Part of a small language model's weights: 2 heads of 64 (1 for keys and values), rotary positions.
MLP neurons of a small language model. Each row is named by its layer, matrix (gate and up: input weights) and neuron, and shows model dimensions 0-159. Each number is 128 + 32 x the weight over its row's rms, rounded and kept within 0 to 255. Numbers have three digits each. A neuron's up and down rows have the sign that makes its largest values positive.
Before each neuron's rows, "fires on" lists the tokens most often at its 100 highest values on Wikipedia text that the model never trained on.

fires on: " f", " comp", " Comp", " app", " over", " imp"
L2.gate41:104162110151135118132155116130102127087165112118162173106142128076114197113145105141099196122143068109140080148155173163137128114097105136182103087103108170103117110116079096098162187157173104098139145142160154113141120132203103113109075199092129117164078170148124161073171144180109201114121210134129078102076149120074100084149103121066104175121110119173127138118113137089084106055146129112090146169179080142118120105121119067131171134098104108130145156133091136139164117112084102
L2.up41:155143060124095098135151132146152153123103091092134146096165181124150104121114143136087139121151123157191119109110086056143095170169127105173142096106133155086114106152113088161153169113088110162089057189138103181135113118152150146144095111071192116175120142103106122097155117175105125130114115149160146119139099103150115106157177109130130137151171088160122145110137197117123126058055150096144128190146101116174107140106131217189158128071089036122130104087082155149135079115145105

fires on: " comp", " pre", " Ju", "exp", " Comp"
L2.gate388:132103174167116152118140118147141135138067125177133144122178129137114079135150156135097079130122131089141168166078093118179121167141108120150112110126108220072149107161143162093143112169096150161146070171158076126205138110114079141145104104122066150152183128174105117161155126123147160135118179140118157163138184105112058113111205146106067072149099070136131113094084102110157090130095106101075139107124120109169113127121133140159162056090103136124184204118093116164132136078141105
L2.up388:131122112179128160143101138134072150150054122077105116159139128163100180116112151131106222118152064122207153149094138083141150101135158136205069091124101165071135118138092096133135132117137143166146122154115107129157156115153094134161059138109130145144138138105150138155133206148110158185066169115130128139156146102170150109124116133045119135100101051129089112129130086118182101084154113093062097106164097125146137076155141133135194116151138149109141134137071101136145162127204110

fires on: " more", " most", " very", " less", " rather"
L3.gate566:107100070158172131111133146111188179091103073116089125046136127177142118101129115117085134114104116143129112109058088139141083134136088172163121204064141165135142098162109148231139136127212109150138130158177114159190080172138117132134172101148125180143128120104130158123103079136161135171139124112173111120119102145145106165100132097109152133082105121115095091132109130144120130141162132119097142097085054093159036082120079110170088129131176116119068138126152091159130102137154109
L3.up566:131108108137118164194139143085082170167085130177137115141172152112129146140188069113137099062160148125087093104152126117111055174119135095158049131109110176137111151123148131167126142141197120128094113123154140176163085088147095121124191109120161145128102087135107142154140140116120138150145157091112173084085105142180125165149114123160162120153144090129082120077125107173084112201110080112093144123114122079097067112056152054130099152183173169089122099098110130125186110092169119

fires on: " to", " more", " should", " less"
L2.gate404:108130039127153111142043154195142156116129059137105140151156129115117140142140071081117097068097103148146156131128139159114076134170082175115084131096141091124167107137124126161094140085132069069152147161130094122129114151129133139150138208135158120136118123102183087132161124156114092102128093090159142124152158149159125168166206129194154135098182179092139104088105141135122159104079091134085109066164071082128097152114166083078088136158147087110114085103140106183121119154124149
L2.up404:119131083120128160144052180183112148126094073147136127160130113144113170136137090084123111075098089126094136149155154108161066146126131148144096118086136102129151129177138114174107189092177070094126143147114143106122086164124111103142152176113164168137144124102188094124199133147126140106150077089151127122157140149140144197164189182189188135126172133069125094055122138101132165134091116145080123064139055068138117156080187105093103115144164119111096090102146110144101128169150113

fires on: " re", " comp", " Comp", " Ref", " for"
L2.gate600:153120095149100133108191103148130185111090073123131184116137111126168160091129159101073136113169097128126158107100154140176083149088154128170099079131082166081118136123145149169128170136093066151093119168132100118151146053136143198147102196131134146120123082094109129096164137126105088176127169083119156179110137138102142115109141126134079214074156071165123134105140113147082132161133045092130100120078106129149066131124118119170194099145053150136158178146120110144165164111123109
L2.up600:176119070140091127106190114151127121162079059147153159124148134159095118063104194151117146102174057150113098064110099152135101141098087122153120099120045112158141169176114143136139136141049096124098078168089134110107155076154147142154109185097117109119116114052135119062162162153094101148074178108146090130079146151092159095132143171112123108108157069103116147102087136146117098168115125117132073124131086165146107115125106122113195130126087123118153180141053113159117158128146125

fires on: "==", " comp", " Comp", " app", " Ref", " =="
L2.gate346:190147113154100123146179107164159105159094084111181091088165074140152181104111113139096139130192170108184134141140129043199074104123149152141151105130149170115144167160140095135192108121111153138068173154148163184149131061144126150107098138073146151130138099121176137106134153218119115103067151158083141140124159143130119146114190128183189106127171147103181123118144174160098080130145127122131145137115060125145124140146107165176112066132112120138128153181167144112098140129092095
L2.up346:157125115135080105115139091121125171152088084211163158163087124114073173087159162174147118152190061198144140143119114150136049081119148112146108088141174144123126153150145144112156118144121129098064076089164117125157170108170132127179106139118146131127108148145131075066173112160119116093059163107093073097131061184159119166151207142134120111126179131110198115138128162143095121114137077064130128122155125135112116150105087116144160080081130137069144130111149153145163131124154148

fires on: " un", " most", " more", "ta", "tro"
L5.gate619:169128119091149112131116109090131125116117138130120150056163141140115127141119058160126058136103167101132117134131119183151092092178117099131145150081124110172087069184070166127176104156133168124095078149154098181128109160111128110116104137109102109088124122160194132158084083187179150190158195105146096130121078166151137155109119154155098140114130171195112102089123115156180117121108144166131079133081142063150062156125146099124154068045113095162128152145139141195101105126148122
L5.up619:155093177187162166084147116116124113129155116109129132110158128140130127136158058192134046085168078140067131137127130169144156161116124116141140173123082176159145098103134081203182119098161141100085063168117157171116132062165114092065148121116090136116191170112097159123158137099145151127182112156139156088127111188164168087153144088147108127164144131111141135055076136087138112125151072156129079124103171103121108115157172094157143089116162108129110150136121168136093171116066149

fires on: " most", "s", " more", " kind"
L2.gate238:111144070171104161126146117107103113116166128089121173143154108145137144108117142136095177168094138152144117160097123114115078112181013114125080215098155207146156163109150164161152094087143129119122162092102121099164079133109127152128151073149130116160111142089118187133151183184155155146132169177111114108112144147155105152071110110113143150176117135144145205114111113165073143112153128141114135067076090158138093125148132086152144182117190069106088165163134157141132118095166072
L2.up238:103099141142176154116131192186130153152126155131183117114128134146145161142139124083159139138081135121119117146175154083119137100099191124121085148101089145107175132073215054167120136113137127121072178156131132128085094147153165170040165096155116168140152105121117161109120166186159116090131165151116151098112199115081127137202142153097101107094161091090143127177117119162110120180048121151111116124089110137061135115109150107068168061121152121184091138151095141126162114132133130